MLP neurons of a small language model. Each row is named by its layer, matrix (down: output weights) and neuron, and shows model dimensions 170-340. Each number is 500 + 50 x the weight over its row's rms, rounded and kept within 0 to 999. Numbers have three digits each. A neuron's up and down rows have the sign that makes its largest values positive.
A block is one neuron, or neurons of one layer that tend to fire together. After each block is what it responds to, as a language model described it from the Wikipedia text at the highest values.

L5.down863:535431452512546489486476533432583568527602501509541497538452472515462487551472513518519560545490495474374521512548534471547569519459567535477595428494486540524585476586466550515450624456550453480452498482486461507464553519547442570456445523508519570475467567535457453511550523511502492546453530481480585482569512445532546416486563465481444529507546597468405623458465487486532485505513551455490441519566435520575431477526470496599488508463467589663586523505454537487446491479423598481491452477539473562453490420586
Responds to: Mixed mid-phrase fragments. Scattered tokens: this after a preposition (on this project, during this period), name pieces like her in Sherwood, La, da, and infobox list dashes.

L5.down425:522554506524610559541478432474443546439558602545459581488555442539468550480567512496429547469548466453465524571495449387492458496502493448560482465546597530433454466541505597464523320468513476492479467426517348565558530535520429491509417470442440558523632514520514425521460468521525527503412487501502537462383509488506472424534429507521487521532513486472497481566505617529534537480440491514373490408516520497541443431535447478431530471489529470519526558471527432548482467502492486504410515460539464586486540466509
Responds to: Transitive verbs awaiting objects. Main verbs that take a direct object, often after to or a subject, right before the object, e.g. find, saw, build, accept.

L8.down49:556484415479531477449475427467461460408492513522486492501539517506597531508538446585497565532541536439474466405515509540414516549496496444498491420686464520532523543454488559513637496507536547483495463542462391501624460553444564529536537488528459488608465514478508481454464488477525412495496383492527558448470557498466445467483509483557495455489433536526593515537384435495475412463493426531504518543535350450511504401476478448422519556520596517483436612429457484526472495412515545550506509474454516525518531529566
L8.down345:567542527446515489515475502351428501507436508438532508395541449546429574464528522453473508505505537499414557482514533553513432491442513506504509656491546453479574536545516480564486435521547492464479463463459539574544464514436498573472524556500422456497510504477558471481550425507488412476606504522444419455507467518548423560496462569542573448484473439508493501602437410611530488555405538593525530482507519555500460557534482507461445524566598452484495527486633537428466499511489519456537482383469503533555556511605
L8.down733:509563614557436515463545514457560528491513482565565526499492459541560582544500429515517458570513472423387536459583448491516503572608539365465490560434537479393510567512551548543561362432488424415501552533483374537440467533503430513506474443465411539540532493518578415479432502435451490497505427518446539513532547488497492493390559487539521477485526503540518462596482481535455534523431571489571561482477483546508438513489504559476433511403567442442515498451511506447363513409468488540509512451517489522562547515508
L8.down756:445528460498539541445546561497520459388601495487487579485436478482461533446507591464531450572593474463542477446556446509560492464457523540511465542409478475525544428511398491484492491471439539458565507537487538604422530491460548601534512431501581525455488616517494536436488513475570451538510474461538577512486528617549499563523475520503527478486560547488367594505533597417528498510593402553530472423528581475538382495505446570495554516498435540485379515524407518488442484548400437467585473523477503537567422377446
Responds to: Main verb after subject. Main verbs, often transitive, that directly follow their subject and expect an object, also after "to" or "and", e.g. reviewed, depicts, developed.

L3.down64:450571461448514434458624501587498608424447473519560588514442394489607535615530539494560468509520494477454430634527404402421502545496449424448557486511589446476532359474515595388531427445498546411499576505532363469430506467501503517496510474444455474508525465493502505429507544310523518528541458554438484541469552450510476496504480461531565544440499495538561515543552509530454524501472440468415494475501564462540566502573556510482561457397447489434463479442470454482580476425559487584512517612522472571488515426461
L3.down127:496500535459475505531552460542644486475510476497521490413487511413469483392527486410396538549644474524557492547551466473467517564491490431480437509474411512532490464523497460463471452577494556432437506551488500502466460416545495448434578511426524537497557476376480534460595534439656466494535456462470431420542547507440479479515536525421571514571509508550505428583478524566546564476424469452390586573501468459470564444558473485506477527537500538567494476523538537455541612453478521543500502557445564521547547562511
L3.down293:475533578483510604466469533518487458438517448556602443456495421551572523509538548581532587453504439481499496514544492563477514460549495472568452524479528489512574512536532507502513464469481480471517613490453320465509485444474566436460468544517488506523476475357500466562593553479486559405491434549496537480491474504530475512597604556546500398537505450489490547478433480407512487501452529409488533575582426534542510542505560501540506584517463548456540484545397539517538561461516503465525584451498484507471499497473
L3.down328:500477471550560469590551464472466503550574480485537445456483534497478467527536599508462468441461511469476495432557483491603427508511523408473537479501532450477426498424516510529557431496455582454456462541639561584470415442488495487465530472494507407506478507528459568455483483519532488428449559516533538468534567547494591467547530552479453462492467514529545404523492529529531550522482514587557566457485570590429528470534509496490457557440532516527430513423496550442476497519507477463451569479486481393446540470412
L3.down542:532519426474477398531547535540538541505439470531483556433519478516458391400553455424476544503492550511482626537488501507453484493533637432458525502528433556515544555462508547493451510421501493434483458472541593498525565467515471604513542506423487480572577555504434490508588489531438562513488459565517526456476565485458567374513523451380443477481430606486424408470489576559578482531515431483490476491537524482433561453490471420459544540553588445584552489434462497415551483453560527458529471507533507442527476529595
L3.down547:470480546538520498583545459521609468470493416599413493523575454535533506552498613525499534528523386558558550386509499504490535560508547521538509494491551492449530525531521500526442618483540407497565642435496426485422479609527497416517531464482503565501436470597582576516468466493395462548441400414536472503547505493510513461505421460444504473542503454503485535452610550507484369556509492525410473452467483529512514466485451440582531495611511534539465559500567485491489557528522446542489576535482479389515464466538
L3.down556:517461509465469567493507502482455509455560451403476471531475559486446536463535531416531452469539487582508488454457541466544393465481531555500545527531514505545476495442480516567502374501508537465519545610464522561451570512579503525414467505437472508466516446375542463481474422552481582533544453498531459546457597508489474504524490467631462568579527534512444500505511487479468525505439518436420534578426523495379503637586570566544480412455499528481534524526574453501445458541504490492493449487476555567515512452482
L3.down599:541440503456596551523460424513488510476472442517456525555482541523442594598497509600439532428585477495480549465458598479491506455444499567479573559480407497499539553494469410457504527469535506509502503533408570538478508505406410481495491475513492394474515455432486477668543588398535502591465558423539514470499628383479504513541465538530552523577537496638435496593529390457537601551445446517450479468522570579606451548499533513486566509560494485515576508431548466544563439427477484427601428469533515517517419443534
L3.down661:548595504444532467547500532492531512603498456460547521545469456513533407591521550452514462429537512541540513567551503416458550445483395553518587357481472533530463553508576450443510418566445572518493462486537527533490483501421525456482533545489445471534562469471517465531612551469475489520475550418477452527503480540526417406555577476550571513507456513486522467593526522537476493496500453458331418471539565491538597657528510536545521527455468495509553406484451490512518450501450590439539478555525514502439548532520
L3.down850:515463554434499483533442422602548484416471544429475633528472477533520508533524413441539460508450538412489580518575423410485549559509511452488519491442567589484569456436564528461492636465482512482547500472532545564483493429519474534466536440485520461545606546544446549550496560469500473490505487547447550520552446447525515471499512514509563486507465519444452456500441529520572536633461468514408487512486521492530454570528548572488488479459491530480569573581502320546468421485465424444493501435536534487558537462620
L3.down866:469502531568499460486519589476494513507597562520456494450525499523414492486533446550463560572489437531497497574486469500438515443411523538435478467499527391559526519542609521456419417491429552519505471477609424544551501427524473518544501567432499525431452536559428470413486490489507551463507497475445483553447452456496564419475406478388520434554604437399532529434390492522496463515474549406484476493533602434479498509560393537505407420460589478513474440497392403507607514424448475467527491507455355526533534532474
L3.down965:376505505528504513532537533568452472464507475487494596605529535471491492515526413450543464514461570456442471505444538546540504452589590498444536525474519525520539604476428433477545483556470465451425614547409413468452481480524478654450528448497506521468411464470446399475525436501447458489508473527431525555585502432518576463461582592500448477473449499432523535445592572469462470520541445521528459494512557518433444554541491546545447518597453440536500472489472515460445464470467432462545447489512466522546555457404
L3.down1079:394531535513497473592506501551505410529436520507474493541531490436602483525512498510460422555486399427456488524518509327595485497414462412472528457488489534579512593669542578539588460432561444426483551425524508580466519448562520396558565520457519478523520498414483514530435485474519419415555523473592581476430508483459401504483521507524522503466560515491481584553449543537464476587574495430485496499555564475470604544428465562616456437536342424462508529513561483454473471528502513508447462641441550507556543584509
L3.down1173:586505532502515440525484500459560512527440542569525600530507484535470569553513466502514478550449502535433549504486441592408541611465504525459477417422510551438501451450444486468444308443531469536387404519577396425452457648523460594444493445390480583447479515485508521472481591462574498486452447542517617533476503481553554487404552480534499570500464435507497506563491542560466492480560484467492616496500428457467497488337475466556567490532472460452438492509453513506436487457489531465522421534429504543486441496442
L3.down1306:552498456505540407500518555463466398486585607441544430494578478519540570548502513457529493422559570379438476445520565460527509568488526520461594546438528385448488551573566517495559457520455460458532500511491505471524510518493466438568503456469507590475532487497455514473511508439436559542513446527480522512484535451443497549488508527446519477494519541505556411503547510475521536534540555568521538466577530545539492573451524469525640543495509430543413462445406493547496558419489498522496518460485453483554528501537
L3.down1341:437461561520454488505566531559477539566485444489476613521529466579473536521473473496384647468468583515558482527514462480416436432508466538448551535504481557390514492468432461503616542536579502515479529454444573532540490566537409570571573547466501419500513418548448545468509484532482595501487503485427455490452505439455573446537510469517511579465491544458511567547527479502531595459542497464578539499517523489519492505411537553484493475492535500576441546418509454548628536464493469542450474484510447465518473543498
Responds to: Verb endings before objects. Final pieces of split transitive verbs just before their object, such as affir-ms, adop-ts, enh-ances; also of after nouns like appointment, and its/their.

L3.down31:443443507570588501506435557551471483476506427496559582480428588554481454602499482523415438569430483510543468496560495489490483509468574448469445477512534485492499435518522544454532612410446580486544492594431516479523439505545487521497519407475458535499343581494531519383511552447440445550541475476476502475514541500493440395440571488515533521538430524578487493502445514539398569385470559497472514610515536519482463517450436636445481427545399559515484533424505478441509452515478407472532557452419435510569476497493
L3.down101:420533485573481506508572464392566586492420481569428517459526503518596491425488477509624484535447563567474436540495493502470485539572505418577484483480476566581500490531518514482487430449510547435482538403449565545450483443525664493477499650428475489450470528529555496491446395499522385490493577325524452460511442472550471434511484582440523534455546517497413529448611528432472487478442518399527613541547435433517433453535432516501581476506487439556546478460464483466488515493424476480511461503487535545451489439549
L3.down136:496500479436532492435466641436474517501560373431488540577602522484556464453531438509486546527474504456649560430574536455531509501505469483478477426490539513437592478440559513482517690500479527439442436414447456490492544531515573430479409495561544511431542568617522566497543451510551481542508448489477478543537540529499509427546537526465514439401492569458537522500497392520544524617584494554475537555517539474490504520527517459559523471416394487489426478476456482597469508421475520504473516452553392463511514575475
L3.down273:546505451511409441461502562541531562511437540557531537476476597523545485437450504480537508557555520455576566438497502469431483519509468450399479446509550421575579394431419539465511667485509428526517443441427534566511472455484515543528458532499464438392440479439423409444394424422492561507452437430512525508511515477475481580559521533434467499502502506512546501536481510443568613511531409514524431504476389495479529483484523596411525408510547488450570458499512496628467505511514594490411538600533499494444461561484
L3.down291:544408451497495474563507434508516516458500538478486512466508508490491591549486547486499493396648552604556567492423480476505472549333513506515457459474436460513476388485487542444487314434436515459543483510442456470541417528558453530545554448458502453550533599474521470526532492565473407520522498578516459460573508461572443512595463503457500528491490475481436418513450559442592467561446575467561574507453444438475493502579541587457563603493574530482490496509578498509482432391583541470535579561417440399515573477460
L3.down314:504423499503441579506552505488524427568540493519603399520568540403509486423485464404545461434520518583420574400456483481437470470597512472499496486586559452483481477513470486491441439521566477488509496523506465528483572485525441417494550509523502477503549525543509493561417482581435508454571404496544514419451486470548427519553535446453448481434538471515498476487542459432490501444537434480525526520508553516497427502553523420417510549510514503582577470528434456458451472488509551488568518593494504444491525532519
L3.down517:583607390553512507551466463550556511459499509458543468415543552488459521479507561566480443433493471492534505431567578637506490453445468557443489491523419594504535517474498478488456340530456385497433403557455495474494512526569461478496575438466454560444522524497524420565487539562443518505413410452426470491505611549511370458486498490553462507470559487588495421546536498408505545458522519484515469547557534487525513482451463470446573490527475488556490506547538425486525489478492551493490472479530492554516395556543
L3.down551:525533492541565506584427461532493413510506561479524408513500512383495452565450577383456468545519493495527481441427513541490500580496505525544590469575618508432526428501407475575549398491544544524425497496466397520519474472523523415536493490369489492564446538473505466581493558505510495471571498543570522402375562478499487542489496510458566419474543490510564534454540510407487548561485525570509536625525446489448492534533508393488529496611540545475585569580432434527461520488559573351439423511452560467452473538451
L3.down595:535487561545483463444501431514536561548481410602452480482525438469494429529503548490485527568531509567606454446445492496462475516505518487510463428574524470476537490564517593472558630513548408404435489435526493583457551484549525548519514563425480523417501458514460499487525447491534493529530520472503505450615542510574492592484537428479546521512437515501523466432522475504512475485567554454500414492501542492498481466607575485463567462402482449520446467501515523438568561530509483442524505528460433510431555554639
L3.down667:463530417538465523560488440461487508636521506481451556523532521493475615484533450468568465501415475429512423488476540498569515532571554515444498524464525532465589531509496518577536502556503497550522438528527428548533460508480472490593534529485527430552540492440514560543539519467423438429387433530487522393442405451489442539503427541399412480446455381558541409497469526493546496542456498522519493560467528517555395473478495407463462566480477605533639563480390500557502483463591440573543514574597583485485400484480
L3.down825:498515531494452433530466503359442506432518565511511544454592441496538432503530477506430510503582527435511544579458454516419512536441541562442512523448505452549557551513600472485525641505476447455521476544446515499608465472432569458479497490458449494442478525527470570592474548474425472505487453545527499546568562550547531462476547519526429522499523514565508603546526534451453477443424520648466438504425505512556466488525447506509570563407493442511494480506451430525517532396498569525467595445465435562441502420490
L3.down838:468583527533578548531557439528491493448457492481497460484525508384495501497519557471484484580486453494371407472648509508532483483501410560467525460541551474513471516559528490455495523500526449473539551462510471506461574449517490388516486519388495553461492453532586480455547488551490475464530611549511587504481563487576522495509565499501540521397507380579505476592541418505526430557550477530488537460545482566502539506539567506513577559483508555507550487531526407536496502517493458437448465420514461499562371457534
L3.down844:480412493470572444531520531487463446500469455555596516409425481496519405475508486444498403570557525479544538508463488562500455514559468505491485531643466545438478640520506522440493542443478486519530476489467470518459503513550405479478532435474462553437547504569499491500563530473424397493508485579484486464501383569461555512493489520501596527517475487515550652497464426579506450575521566530528466488522569371527440463456439544583400532450536545497422515443566481507478498640478432438538500517576558504484543436438
L3.down864:476497410485482472497536430418566431560424506482524463428450485522420506467500553409489484491521502564553505448437541519499620431484521445489497472475478448486537489476549419527481504504449469522501525512476487454444375519525535511479438497543539430450539516466446463473508596471494503584441486533412545467511506549387515550381501519525542474503483465513512485573593413481476500422499507534467522506598510402608490518566450502441535411472445441485531463469452558534509513529502419502460457399548460588445465492507
L3.down954:572518521470509569498536454481496553497539563420542506483486494413503444428576479412509423546510454475558539520531463505525486461582582433521509492524544548591456528430491488456619325560497469445384635528553527535495446492569516561417505463473502565675475464537528553529578494471561527492527510487512379497477579525547431466502507518587567501484407504470503422546483436488557525489512428468387529498424536520562552480531476497535566449530514393480461467479573587473496480537574525492616485580454515500482344464488
L3.down1191:442461517597454487449506531458415459488457524531501472464504476598468528370500539521454458476499387551484549470511479436478562451551528521565580437421588400463476520433514458499536507573412583516496520489481485583551429483487473481494504543544527512561517553496532431567406472559512471506579479473591514524526440516430571484394602438518497491497512509473467503437489486488482538532555446503483479446490533482562470557486481411461593398443525525533471535477487480471533472522518487497553450434481538463503494574537
Responds to: Second piece of words. Mid-word pieces right after a word's opening letter, often in foreign or accented names (K-é-mer, C-é-line, Kn-ú-tsdrápa), plus Website after a list dash in infoboxes.

L8.down77:507498428570492454511474517525504516494441445484443494525537520555556517485475471551466529534497492536532505524543502478553593482493546404543597398541499522572455501456586438534552338554558532526500464519449597512504488524424492399433467479540417568587449489487513512432481510507564576485601455475527425480586444519435418489510475510470476532484452525544498447536450495491497473567454481468501424442516500516465501491607509509523603382438502526531508511423362428494542497531533486497509549506529473541411546471507
L8.down770:490457493502531458504541475503486404481463546502527479464487520464498430504420480556421553500545536446553551476670525553505455508618496434483544410531494538524456463555483502555533431480533375494556592539564428555497540568491470376490533441531521479415472571479331462520464488506475416452385449477601536529538513482486424551486438445438466450491472501491530611499568506522472522524455470470506467485571462478419491558475531404469459539450537567518567490501497435511519615513562521547499489470540487535448463491448
L8.down887:501472470464483500410570462565570443433492503488482545483502596535385486516539466508561450511502616448536484527551606518620548530488489543496461497460470457428499402522518552488480510467542500558540460488549461436466414563481448531548526522506435474481463513500552487444533442552471596485472443480574471604466511485535474474503452476539487511539573462541533503395512525490545573508540466510426539464419541497527535449596544418623506534370562452480491482499606477549491475500610475481545601468522434466437390488551
L8.down956:434523511453490450511453542587528538566452520472465562431424525492518474472521504546458504509515570486513545417521499484545408498611443451531439474427525438378491498430448519582546368522563481523559576496555364500537454553558451580449490489493512504519629439508501492471473566536438435427478400525503533407483435497484381507520429589436474507456509403473451428569545388550503465487441503498498509578521485457547418435563556451589452519504480432441518570497448460411486568544481513543504458566496519554569431459537
Responds to: Foreign-language title words. Word pieces inside non-English titles and proper names in English text, especially prepositions like de, do, du, a, no.

L3.down144:463441457551483550473485564616519436469466492448541468543480443486479610475544469382487541516520516548531393549551550426474452462459444571607465510542485535538464511468505563502465274435468551501494551413545489589509563504547514488597434426448416496461498524470496450586482469424525523475472590559436520436467439560541469491516494486492443428586484569407491549469399419466570499514535641461482538533488493554486463452441430485554529458507448468489491528533454506546572485563589573485488511494474452535470461464492
L3.down240:561546533518468474596451523482524521532638479480471479567468505478530446453532560478501469453443543551540453479486537503524471548502495470580407455433533523389601567461579451533470427477509536506470507543450533510430479494525566563497440426473519458522487541446556537452515486528485473595517521478469589516439468518543491592475496506502562475583595487469481540430476474581378416429550485475438471504504494450503477486501453457422530469519541537516488487393453516402524524500520493502545476457550493492438498513465
L3.down539:407516489517454466500506553478489538556465587534547525426422466535528532455523583570424473446411528444549434437403558503460477490527553479535511452492430518366515548520443505500528564489495489529503517451509555475470549508466450522519527500452495574503575448458533415488487440558505480425553397505531529496512550448646408551489460460386555559460516412578550525533556454449495365512500542495492504446378463512496597551413550550494473518548538463483501496532528516491542479559458501577444647448497519522508480494541
L3.down554:522464541436468430511468552563515535435487530487444459489577546532366478520489488522450494573578613482523505492554540455585477481537508523551447432497403459432403418472444515512480412516459463452487465487467489455524608447501577503542518467521497550534483392463461555509448466486445473555422420534478491452553511547491413386518521487452533441379452536549431485510558445450558394462478529531462566523557489531554476593455566592513488563545432488560480510454496484462599506521462537578536451559535465521508490529581
L3.down712:507489535463511495443522506435442536568491519545493575441455502540535649533494549413488507498475497459490521499615534557492530444428509467445503472541438498469618556488357444537464426528554514527543477460492562459487607492444568472450541588507530479538471572506486523512575493436477495512531493529527480561462404463514652589452552570449476469516453450513438419504513558547558465529550565541467434553436452533383570546548535561548452490481455485578575461458532482541437539539527510533491539524424560577548452535440
L3.down776:438553513483472527475519501398669468422425500451561432479531468569536510472463534537476485476569538567509564513495501478516506480570433453495511462484530532485504465536463478485564520426417447501451535482448443480487529468511521480456501413544401532503472480581489474522479459439434442505506601572563412444510487558478495531389455536478458508513585542536503516496446483437476402479511451506477440563438384560522497528516462418520427448533462502446509492584498458465517518479455466403481516502585499520427451406562
L3.down882:497557550499444504439510475492516444487556581506609509495484538499452599478468532473418408476525479460501400481428427461500415463478418552479490560566533519569453500515510449432513477476466503489493438508438512593453519517546577451477510600523556502428542582380561486462504554478460445559503420428412515450535614479427552490482524493460598453384507541495476596499475464534462525474515409507459604420419531617481471580482453505524520534577513425426439442433458484456461465438620521544555500507515507567558553566483
L3.down915:518397555565520498459452482495365435513516581470535444613449483515557557564504441453486463568486543536514509525547439632519578600529528489496434485442453433448438530506479550477427452559473520520485534441511578427434424602555599502480506555500428596572557456485536475529489479500496373451569527530550509546505563483485460568473451517508499548535474536488512566560441504582450470576495536456523505538561426522556560522473435586533501436451459432523477514456543482460407516524463461454529519516536497525525551442440
L3.down976:479535437502471479530454487555549511369457555525408456451472490505463567492588516425554494391525471507418557494481512568482442446461525653514509533441443513520508556475507535577468394533464498499391503506497493523508502453508443472485436492452506529554471528415546456408564473529453439498515527354385522551482442457482427481525583475513568478510506602440511411564445477532483450502533568460475497529621541620417438499526540535504573530433486557441446497509479496578574533513548486457474471500583453489492576568415
L3.down983:463506498484514468504542448578540471463518490434553512516484470493509540496478570474415435535497468554385528488503490544549501520547485417492438492513407517488574446404548484559513527537486447520547487437460513535507532436512444470477460572429488462492537466408429541537550391427523519672529450462363527483473513552499429483529489508470501631507439568576499467490530592464600485357454488565488506485473515442516550496471513498468468482534478528443506540477579554436568551434571511594545541511507529456470442499461
L3.down1010:431477492566565532502501477531513441455585506498466438537480523587527478545502466513482568537490573485414515492425524472434437634538530505524529561477508481489455450440463570442477651489443456463490525429511550525554498495488423511465455483431441534489393526548465528568537555499555430417494484443485455489406512568562502440539485482449524452423510469478472562488553534453475561582430551565413535468545479485510485510572476515440535506545562526460483468595566471528555483501609395453495477523464484522445566555511
L3.down1022:624422499477592472507439446477500562493459463539478524485360519397443498545535542453529564467389515450502481578577453421584420462501545553397505471535491521457403531526455482611619569475439513511455462469484500440546551477573507550502531592659549469493512479537511504563442535512519449486528588521390492493467500479422627494451513561417531488500490401460463521488536427529512497525558583417532497460523532559545464556482581462591497460588522555467505552404478483531594461508447501485551476517526493524583480500496
L3.down1081:559578464460451497470448429502549480441400554539474526524536550486513460534428471493474420542584389437431413444480518447453450495489525615554495455464558570457537503561468420474472438501512445579537501476419614477433596498474482546449562464550524475436593565561426541482473537531476528538534464534579552564607455582493466539518475564513508503430466506413465541513427461485510551443564509548546553446485505560435528492468507456507499519534536513555483451483529471501496517492562534544491529549489528544547502438612
L3.down1172:628461503420512507474544582449533536500533502398496458586603507479531448504553600547455486553445543461572529493500471515527494545498591513502429486460599451518471507478529536523580483468508504445499561497424459479486521485567472547458416540499462451567447434454511521469500464539463465519519550466539500494399489477535501509552525471490470496458500542500460495498429439525489496569465458430368526482515568514553588530562483549430485446478424477495504405509602375587509526469574511526497467469593499395550463493551
L3.down1236:499438526487498488478529549536489318505440476570552471495489558503421504605465546744602534575400501476371488482553457560479562435681494487529508594555571508439524494515431414464449664470510424518579555530529426456621528424480536465483567535438484542552544483499517585475444442481470547499505455472466518523454474537447547539553468510511473493528520524458444481483498423562528483473496544484499534386479460573513500576403573510601402522573547548555489554477435495475511471428486504463531568419501430481507431485567
L3.down1326:509531528514509541480451591511517540585501586502482500541566457468437492487393454505446482524480456533551481446533516524545582476529413581484553466520516560410558437560449512553503614462510397488428504520621518443419539520449494490475489482485410455458491495524465627563457562559473457519402590484403418524406559483597453501528463444509451535455544312519457604500514446456517499510435543439460451419502472431511590468518513494529444412501541510448608448514440519480461463517537507527491543416501520464343513403463
Responds to: Census boilerplate verbs. Mainly the verb after the subject in US census demographic boilerplate (someone living alone, couples living together, population were below); also name fragments like Al, Busch.

L8.down215:433467456500453511429459571516444515527486564482437507472444537607415527553530465523419607550416540597536508491549544553474540514501541433551452461498450496531489527516524490559591632594533489400442489483479543526421512496518497498452492447449517550493583501526572618487508569446562446486625614505440444494442458530431496601443487442553555480494534576392599447462483543485577463521497496594585515478525475458500458475555446441540501574480506512436521501532562488562499463462533559473493509514495512491411444504505
L8.down291:529465496554404472457466447516463573548504460434552540416501588528559536448609577468539512481534418513487366527487484461488487533495397542518495540519440501451501484506542396531519438521476490456489524494452516581485450560490466547543439433502565544548544525561390482475568480406473489548483486568560537558454529481475451504476514579483535579435519538503468570434552480408566550561504483455548519436480491560451522529524539390566559482501601478513382405416384484478420464552443494517474503517493547482520499548430
L8.down723:520508438527525439454514462498497513626522454577605545538555542437510535511510458449514524586507515437495374549438475433529428589438439490452489484496481511521495446444540475491476544535529574498508506520481473464482452458494495554566476562592476516612484470512592482459557500421452523481549562509441478510383535517514449524495502567600491517542424590451509514469487452568500428558489530433517531469558467507429491483595499503576488509585519553463420449424507577479562493608498453446471528472624469438508469454491
L8.down1118:481421574429512369511506355528402470616477484562495533487512449529433491435401531444511510500506423505514575463570507493480528563606573463531624517503413472561511528439481457568514361521502463507361498548487435428563520535518515483505551419576539569500464583462514446466522504524494564458498509455518471493507545461487480370547550532447556445524511509370487511585472463531549499407399436537453588542496488486559470431461456525499488461423600501512493527497538529505567510549532422477481511449525445510613480475510
Responds to: Indefinite article after verbs. The article "a" (sometimes "an", "is", "had") right after a verb or preposition introducing an object, e.g. received a, composed a, built a.

L5.down102:399536551566448557535480538537534458528505499474502438505493509461548462503479442450475495538473492557506467525539482484478480575429444507639538458465456545600519496560597420523539566547472457513413466560531496493438473478468572515540560485535531500384526449510544559502507454468425522612517477354530518488448519551519510543549440524478520486436575469469563440421519461419433548499532505504486465593528531522520407377524429435548451414504431540524504527553500429515512419542548549548439536571490517448514587482499
Responds to: Predictable-continuation word starts. Word-initial pieces or words whose next token is nearly fixed, such as ex(am), comm(ute), re(graded), due (to), married (couples), natural (gas), often in census or table boilerplate.